config = dict(
    n_layer=9,
    vocab_size=869,
    norm_place='pre',
    norm_eps=1e-06,
    bias='none',
    init_std_down=0.00523,
    optimizer='muon_variant',
    lr=0.00256,
    beta1=0.93,
    schedule='wsd',
    decay_fraction=0.725,
    decay_shape='pow',
    train_tokens=184600000,
    dataset='wikipedia_en',
)
MLP neurons of a small language model. Each row is named by its layer, matrix (down: output weights) and neuron, and shows model dimensions 128-255. Each number is 128 + 24 x the weight over its row's rms, rounded and kept within 0 to 255. Numbers have three digits each. A neuron's up and down rows have the sign that makes its largest values positive.
A block is one neuron, or neurons of one layer that tend to fire together. After each block is what it responds to, as a language model described it from the Wikipedia text at the highest values.

L2.down593:147130126085095112144129123141096153120140137147168153118132136143141148164161118112154116160144103111121136151144117124095119124114111132158131148121092176144132131134131124089093146138120129129155126142133114149141137106090111134120168159161085152153142121116121093162115160120120115093113185149113155121162099145119123118157144096125107136105116133100154107160115164104103135132121
Mid-word stem pieces

L3.down118:138115154124156127160091158169115138109104122116160126087137129161131117113162156113145136116139131138100121098106143117154117106115169138121114102156107156159124068141138108101128131110144113099123120150121092150167151092111096151121125151122145147139138120072188109117103121149124143126150110155128121126169085141098147171133151135151149080148161158102133122092152121116103122076128
L3.down121:184112122147116125085101146117151104109127163086135125127135065100120111158177090099114070079102045170159158144137103118123103106137131121125160104114149121109126107102139145137147133104133182155121117126123094104150096152154089119162155096097113140130127113106104154126123136138150113119169101150147116163129141111078122086139120148172112136149134141119134141150084104114127133128114
L3.down122:109146102104108126118107146109116145166101123145135126097139151075142139118101162170146128143167147090116099154075115117139112186152110145149113134160153105137119139142084144097075154147134073141113091137147096145114099057126163129158111129097119124115119109102151115160160072101115128146131145141152133145139139150126114119119113126097115121120159173134105163130120094158133107120140
L3.down130:124085107146092135121084156110155136123156100145142187082113128156119122149101106134126120141144159082099120124149182110130142087159120134118090094141122103117139097119090173167136130123133085132113120152117137109153115140109113110095162082118136125126135135150137140127118115123085112106109162130112128108076092127111148147130097142141188111108091166099151157113122165140113111148080
L3.down184:132116146127157094133130115086120131100126149146143092138101139121117135119130159100121148110116089146110134127149144122089113139138120136129113113124138149130149072153138120122105141126121095127133166147147136099108110124148108101103131126151127068173146152119162147131170099143116122117144123145102108115150157094129067139169164154109150141118168115153071103101109080086127131157103
L3.down187:107132142088158133120118142147131089148159130109115166096137145111137176136131117109140135101118138142138125118172159100125156129162121147145115107201158167123118116118106111156068093091128129113101127095119156158102109138134173194156111116151145128166098139104141133135120152134120169148138109105103113174134156137114138153157130105136123123126136167121153157091076143102108113131133
L3.down246:106100147160121145140183120128118144120131130170067115137110188119121162216189102111128146103120161084141154104126135120143145122119143141108107141132129122096142119131118109172180100118163145124121112121133109160132094122123130135084116120131115065104093132150148133090122122129154130140088165150114137137133095178126125123100147167147151129146158113101183143121151117101161103115157
L3.down330:089110089111149132136110185098130114099115138108114156081133155141120160130149099163086126196121130149106144138132131087126153099125108138160114136154138118165125164155130151114096143123145125154114135141126126127128108135185132095116134122145121107186133139123162121125117148124105095168126136131109123129172139121175119161143118140139123151097175113164181163111155095145086129127131
L3.down406:121113084116127106182104155149123109174142134148130127110146145131132084136179152162138132086114142084104155105080146127124165138137138095143081136090158139109122076135133113141102120093195137144123094127151115144129134126138121152117108102155152132124120118108148124161125138156095106154131164157159102124178111155087102125133161130123122134143138171123134071083150114123124167130157
L3.down475:114118127106153158116113168183138093097128142147173132104111139112113139120155110129147137109112090070123187133163112087120123095148098128173124088134088156106110130109104145127141125115103135112096127116102100123135134147157104126106113135130163114155121128112120110121138115169098142158130115117127136089157128146156115136115153101081146116152070115151102136132098149079117130097123
L3.down484:128146133118141137106109156114160104085138109152166133151088095119126110123086132133136123135147116125124179100167096132110151132136132086167132125180147164141148120117116166132123156139119114158138111121147144109135114111098118083088128120155142109124127119109100125129129137113120093115105088122146119155144109104159140119111054091147162148092132140103133137134124153158101153124106
L3.down520:147118127099146121137133162144114084164105100116146144139144160134122124134168153160095179113125112118116118118101194123122133163101129192094160158154111121142137142178145091170135110093147109111084110106139166146133128173088160105121095162127114097143128097136125130142136138137126140183090116156141153141111129160144124152143142147154121073153182141105103171101183140157106145140150
L3.down549:157161139103142129101122120142135116161136125112114106124133108116151151109178090105162158109152125145109118181105084073157125089075194095092109144157113130135079145147162130130111196170116125087098148111113123135138128129142186105159101100124117079172138154162145145161154168151150121122144102121150155116119156146138131110151142105125138146133106159125130136163137173134142153119135
L3.down586:108109103111120113145154129129126208139107122146114118120117118157129107105106144137149159137141156096110122137153137144153136122156109144130076078115117141117134122127108129122070157104109115132124121190079148122145153133148103139109137190086100093157154158124071076141108093164173170152144082117161170143141121142092137116109117113080092104141116105088117113142143112145122135125143
L3.down667:115113149121136094091136140120114140151118127138114106118105110115106084140161137161124107092139117094139127121130112150153138153151145152149167129132087121141133164110106075126147126192131162116150151120133144155135148109142160172120096145148130099212107137145104136091092105077160118143099160118154139121074105108155083151132118168166138102132142142147143084133163148122128149062079
L3.down690:149127127165115125144151150144142161134112102111122142147146117115111149128115096162157159122159115152082105135125123169095121157146099141168117151130143119101097147135127171106137096142146130114159110126127118111148163133137075092177141110136128101101139116077100089138139085151112117104081093119117133128117116124153143118127124122161112114145125109134133099119143095134135096070100
Early word-piece continuations

L2.down606:142113125098117100096141133083149142121154117080155133133134117097119115141122097156102122127117130121138099169097120144145172130163101112140136138081128111127135152129135140075108131165111128100142141121154154130152111128161131099105081126099128122169150151106101185103145087171149123079119081142140127119177110147090119106089112109146120108101124161156121135142114116090089141109069
Word-initial consonant fragments

L3.down50:121151104145178102134115132104104152131158125137158103172162118126121136154125142132122148118071161144159086136145130101112104113120147106109123124139127143130131119113114120092082146140093082143153141164172145104126108124136090164152085112159125130161116141124134120148105119096148076128136116119134103148133189145116125117105153132142123101074123125129118183084139110118133123144130
L3.down127:103132133180116095110174119113146107130064105186098130153111167093074116089139150166111129119159112117141130134109105142119132116178149105100110142112140133198084116173126144142154076150119147163127129137123122133097134184142098161109147135157144084121113094102149165105138170097121121167119073112146113134137108133102135133146144092074107118107131126137131150138171165132083107154149
L3.down147:186134095128088126120182163111167148106099110152109133101098117183107151155186157155125114133154126125165150107104165121139125133120131123120118131142109102143142122114110150117145122094135116131086126127160120152105090102140139112137121139129154142125122106069140122108077098074132119126093104088119118120173155122134138157136098125169100103110133121081133161135145121096122128111111
L3.down161:116155199119135164102136167163123151087189169105127116104112122115144116121125163123138105191177118164117165146143128089183153146149156144131112139162137151113152136097141143136123162098129110155123116130155105101075092148145094147132133114125174073172111139120129144145159148104162123143113100119162110144101120096124134123174106088102120081131128086131146112149139108149144146143144
L3.down168:169140100102136135160122126101133160117160128145115107101128120132107138105165087154171174111165128137126112130181160122128138132162143181089146132112114193134123145165113112115130072155158140191159156109120132148141126103140137121131116113102078158162146191120117146134130131114126135145148090104055142136107119146135134141073118122102139134096144146155119131127113089113190167106102
L3.down210:130133184141132119127156121091120124078164086146100112115146148126172171120162135104121114120108113129181134155133134115103114140097143115136144124138122148115100111164089175111130118134097134165142156102116107123132103125131115134137123126168155110124143170169146106158177127125104116127143157105098125124120114158140154110150140099167130097109167141153148132113100081107137136121185
L3.down250:110137137122131121089089123206132184174152129078121116127101110149084177077158157115134114103124129153157142094133137138133133159146134107148105140173140108131108088106136110142110160099144123143099152154127103118117148149106134138130126146140141130155145095136143138109110118128155124131134157134135102125080076130143090130129111125158187127141150147140082124118116171120127165123135
L3.down267:167126158183160114121115141127144151135113120093119133138137154113124092136119142128159169144127074131151122158110116157124137105142122157131111144159121126097169121130149126165153117190107112115141108108119157132104129104115155124092124116170099137131114124086101145101110118132125092084121148127181158151113153127133106152159106124125151099143138163113159100127122141124135110169145
L3.down278:152152115146126145130132161127166110110102178121102082128092120134116143117141119121128121097141115140100134122106114103133102137130112137153146144172113128110132115131136114130148080092119140108092175089126122061133116140178107131137138130122109163145127107103118115092132159160117120143152111140115130084109133130194125141114163121170154124109104047143122117106167133132117113136118
L3.down345:147145103107115151123120140138162136084154142194115117151124129096192137139114121127158143122104116128104139124125101113113151101154080111182146179132141116142092103116108144121147115110143112092114106138156102127144143125138084098115111136125143181102120148093096132123128151109122118121116067151120068189119127132099120104109100113150204104114122148157158163143106100108158154158121
L3.down372:106105144146159119113115120147110148140115143125111135174097185181099143122097171108129109149137161123066158100128134098143090141132139138142154130144122104156124127130086119121112093154095127105132106161176132124152155146135079084118127099137092132113124116162134120094139156096152120064121112160141110118169130127144136112076143143163095099121149121124165108141150128128138115133157
L3.down380:126139110134111144148117132114124125086131123140109071095150143118183106165129134159122142155125116155102151088135129142130115173139117093121078160178128133100121086099143167101112141155168150113155126149126185106143117138127128135151133130134112144146127149118104093116146155118104149113107114147093135159150158088094150105134146124150121188083106127112121154097131108097175167144118
L3.down420:168158125122133127102136077141119132130118152149087117115108156116150134105157142134141156160121143148136167103128129125089147108143117114163125111120092115154126130075140117154119138116143134145128161113188109164098154117124157153123121089109123122130132123115140109155154130143129119119163183092057155085132130120135114143155138120151119107149111152091146137109122181077154157131132
L3.down446:129142102147094146131163145112104108115114143133116087080120117125153136110116146143130128071137083088125131116134101136120105113130143110127100141157108113161159110134107106110121117109144148152151115154117175096123122142113142098147134127112109145107158094132139114112129163127128154146187122125100144079147161157113127160157148098137127133152144108085124093113167168156124109097124
L3.down514:152126097151145136107177136156141089173120154166142101146099124118133132123103122101122136145107121124172097068137138117135133099091147099149143145108129108119141117158154097115127143127110125162113147083158146119128123142120135103110132082109115134160187104089168111155132177095125152114129100113165121139111107112097102135129166134179113103133099150113128098106144163151108118166153
L3.down515:145116096134087091175103133078116166119125160112112124112129154095147091122140129167082082136113120123142109104131119139110128108167122133111136206153167123109151134092135138120113133155114127144121131163153093124116099109143145126100122163158126154154195140158134084132126184127106119094115127083096141158119154135139151108108127108128175114115108144085119095134134106120143158146118
Mid-word pieces, CJK names

L4.down328:127126183113139100107154108122134112140110115120117131124172130166083107148104148112129143062112097135130127117098156118140142106182173154105161144100145125131133104109106103140142072123159085139134107113087156150124101139094165130135106091153127134126120077133116133097120126115147138112095159128121127174119100083150107154125129124154108128137138147138121124126141133165156130160149
L4.down552:134154174138155137154095134126090116149104132146143158128161146119160124127101192156129117108106150154107155137151113148102103113154187123078120153137145136129122144123120103171128093104191093135149154136165135138145135109155160132106125149103134124120126157128127126188164150167159115115102113129089159139128105153129113176128125109158128080132108119115110155139139143119151101126096
L4.down563:138081098143136125149153106117118097136088123113139163114139175120157100120087121133097116159157112123128183072143103112165090135142085098150166132119131123133133155103112146103136121124085121159119149105148137131122082148096130112154155128100094136087115119118152149117103150092139130123097113125153152134090164171112089108104085124155160089165086137151121124151123111181127126121139
L4.down703:166126147099116131101141122112122118176154113154163153105133162181143176160144128162140139129147119103128171117140121163119132141107150115140110158165118134120131092117155145073125139119113097200109100156139119124140145131088151133096118150151123115124105135118156105154188122134075052127152108112132102143148113143129130108190147118135157090142118125167136148122112132109124114142111
Abbreviation periods, paragraph breaks

L4.down72:100159129099120091105136154179164128119123157133104115128135125113147106112112132148145159114066099096164152145108116102152092139112155171128111114109118167086137138140058110090140118172136081151101137098111124113110125162125120120117103115132096141138121092087123084154117157134115158101142099109122141095131103121138162146201122163135129148117103143106099151119125089138115131102118
L4.down434:139138108080131141132102142133145090133120135104144107131157108108118143120076162141122114081208129121131109136118173120144170165106155155098136138118099112172111136139093149084110152127103165143127169085117063115176151133126143163096090140117111183160126103101107127178126136135150138140129147144093173149120092159144153117167126132096105139170138119093123108109137110140135121123093
L4.down446:131121092148123141160114135185134139062098154124118078131102125164158104117113110158124090159154116105153138145136135144113148138148169114171134121112125144138120141109139136103117142120133108117132108119138093123152124173152092148133148094147101130149135110125133130115112135131158150136169104139122137130105127135091152108157088124122143102128107133123121120134122123135097076101120
L4.down483:074095110120127147147111131093147079091097148111106162144113146122151130160119149094153141149139097084087112105144126149091154146130164191132129138070139125119136130142116127127154119141133085108162114084123077125122145119076122119104147162079130160154144111139131158148147122147128121123115119110148152170128149169142142117135119123184136153142116131122147134133108098175156141149106
Word-initial fragment "ed"

L2.down271:129084149136177132148134168106113101117149117138105121106087141157125117159111166138158132100150120070133141143123124102128138149105150162109136134151110114087105097155111105125127136114161167111123078101166149103132133103078175174108125135138133130177150145199127144097122111093138167161144084124116148146143145162112123114109092147181119123153152130117117109109142127117134168171120
Mid-word fragments and abbreviation dots

L3.down41:133085132105127140179090146155112137095131167166120102097101164114136116113100102119087136120112153130088096101106158132115129124121105051125129150156115155083126127122124160114142083143119121093144125138150117091156148162124159143123167083106130104068111110106090132132160106117092080161101082127143124178148156141152151102138097160163137092164142134113127135114106123107137161149114
L3.down138:133065128104116169143110099106132108099136128131148160122055106109125177090107128119121075147176074125097100124084138093099151099117132095113130141166102131128127146119123105118131134128092114116147167153093150123167171143146137122103101124114147137116155093151123089127151142129141094122138188171167092146177178108129114117111110117148127116142117114170186133113115167150132154099139
L3.down145:122116161121120118115152149121117167118134129146148151138155169132121109147099099166147120128132170134138149139170139153138138121131113126151137106140123110108073126053131142127135117113136089125162193106137118134110113096098110148166123147093103134111105151155135209141160096127097136124161147160145161117133164086125118106122115160082104078080123126151128157112129117124131170140117
L3.down159:145120080135146083116122125086147143132073101096086141101157133130124143168123107120071122148127155133109130098133143086138165128135116102182166123144154120147127122148111136109160135118107110066111136134107146150144129150137157131133124132157147137148134139081131114118159107119084152138128088150128146154148148146102135148150123123092119121129177185164116150099101121119099151114109
L3.down196:106099119154109137136119103179161119093152127138136122180133184131110135116140137137109149138099104088161107115157100114157152114137120088126100096152131132125111121159116168121117138129127147135130122114108124134132153134150106147121112091098110164135187094112150168153111145071134151121160088131099129111147117111130115058167090106139131099137142096102113111124137123077131108124135
L3.down280:081109143074114168138113157144147173166135124155137127125120127101131107105107115143089115089114179104115121146145101120170134151147130122136089152123131124179132135136170165143071106112140141110142148159162139119155125098144097136134109097137125114136118157145102140081101117125117151136130098102120167136136104135123126085167121123161099148129115132059120095124116091143117068157102
L3.down282:129116156128108128118119125106136126127159123111091088130150110105162182110135132139121157128104085093115100130148114157115152133146117121168134130112107134156163126142131150112128124143129076116154169147109158152105109087114181157151130131136130098102150181141088113124109117137105142081145162107153098104142155095157114123112102123100140137138152090152106107124130146165115139162104
L3.down300:136115107130141139111122171132099097130164107090133149120071130135123111084120121143130145156123074141114126095164121124147162114109141149129139081139116157114118092157114168154088092136125147116097124127118123155132118164111131165117142113146144120096114175103131112096104130124083149110145129155142132168131109141095156070116148135082140110151122150158103113126177137082142151079113
L3.down456:103143112168135177118120110150135162142133162142064124113146129133146121119173111100131173147106128096162113172137109099175129106118100151148113118131140165091117120144186093133173103129093174135126125156145135164139093122100143091074125154135126142109122158176136146136125127122119142146120116146163142116153114149154118156136133121111102113092127167124158139158136171138131130136133
L3.down467:154141129101118150122170146129198128106125094095137114156125149156122128135133106113112117158145096125106089113133116103175148125142122130135121115107139116166128139044139172117116119151115160119157141151148127102117114143115129126121118166183109136156120122138123134115154076182161101091160118163113132121128131119109133111159119138133085154134111178139130123108147158108113133174108
L3.down468:143112175131178117094109135100144134128127091126114106135109144122117084087117100113114142146106103168096118145142052115140144101110121133142144147124119105126129151120143106095108126088112145114134150127149125126121126180126123101114112126157112098161131148096122138122129144152137163154102181148082116133189118104095100136066130139097118147123137098115121090112167118116143128150131
L3.down486:143135165097126092185081160089127133111130156130103157114161120155118098128101134102143136082118084112145143096155162151142149128167101095142132109141139102101154071126099101113112124142137156129149149125092127142136136152121152115175182148098089091152157141168081088137127104100148103139137101101131089123151135144090142118149116133122130142113129105162129120125113144172143086130136
L3.down509:144109152151099156151121092099153123121084144171054128120115141105145129150132177151115104090140128154096149150130145118087089115118120114119072117144115155138173089133125138167164128158130119080149128120118107169127125170146139145132123096124174139180108151135158096156094110143133195124130163138122129164185126151148119127130110153124121169136122158103096115111118119136097144126163
L3.down544:158148102120137124132108111103106140149160136105130155096112174161158141135138121154168119099106091112111124136125137117116150108161103145173112086144147149137116088093115159165142125138150112158106132085125094139098127153152113146128150125130107145086142113102111135149077173131101144107124109118125141140121103128088134127114138137148107125101117128192129120102171156151129127136152
L3.down575:080126110117160092137114100145150141140129157149125104156065106134122075122088160150133133125135070113103109101103125102132104091138147162100116146135146117120151117140142144139108154129128099098140141137161101087204112136125141121117143129085125073147120096116173138140094157165151169094137134127167143128106134105116096098156100103122112136123117134160152128133120158111191106139096
L3.down578:138139134126122165156107122111126111117114126169166097120168098100113101103131111118159119145072090102157098100141135127129155123086112123107139123099132117143112160130129093136108145159110119131169142113168115170122123150089123074097132119165162136110168162138130136116156127134179123150129129100120131150185121134131114118164118167136155131154115100105169150074170112119146111158093
Word-initial fragments after space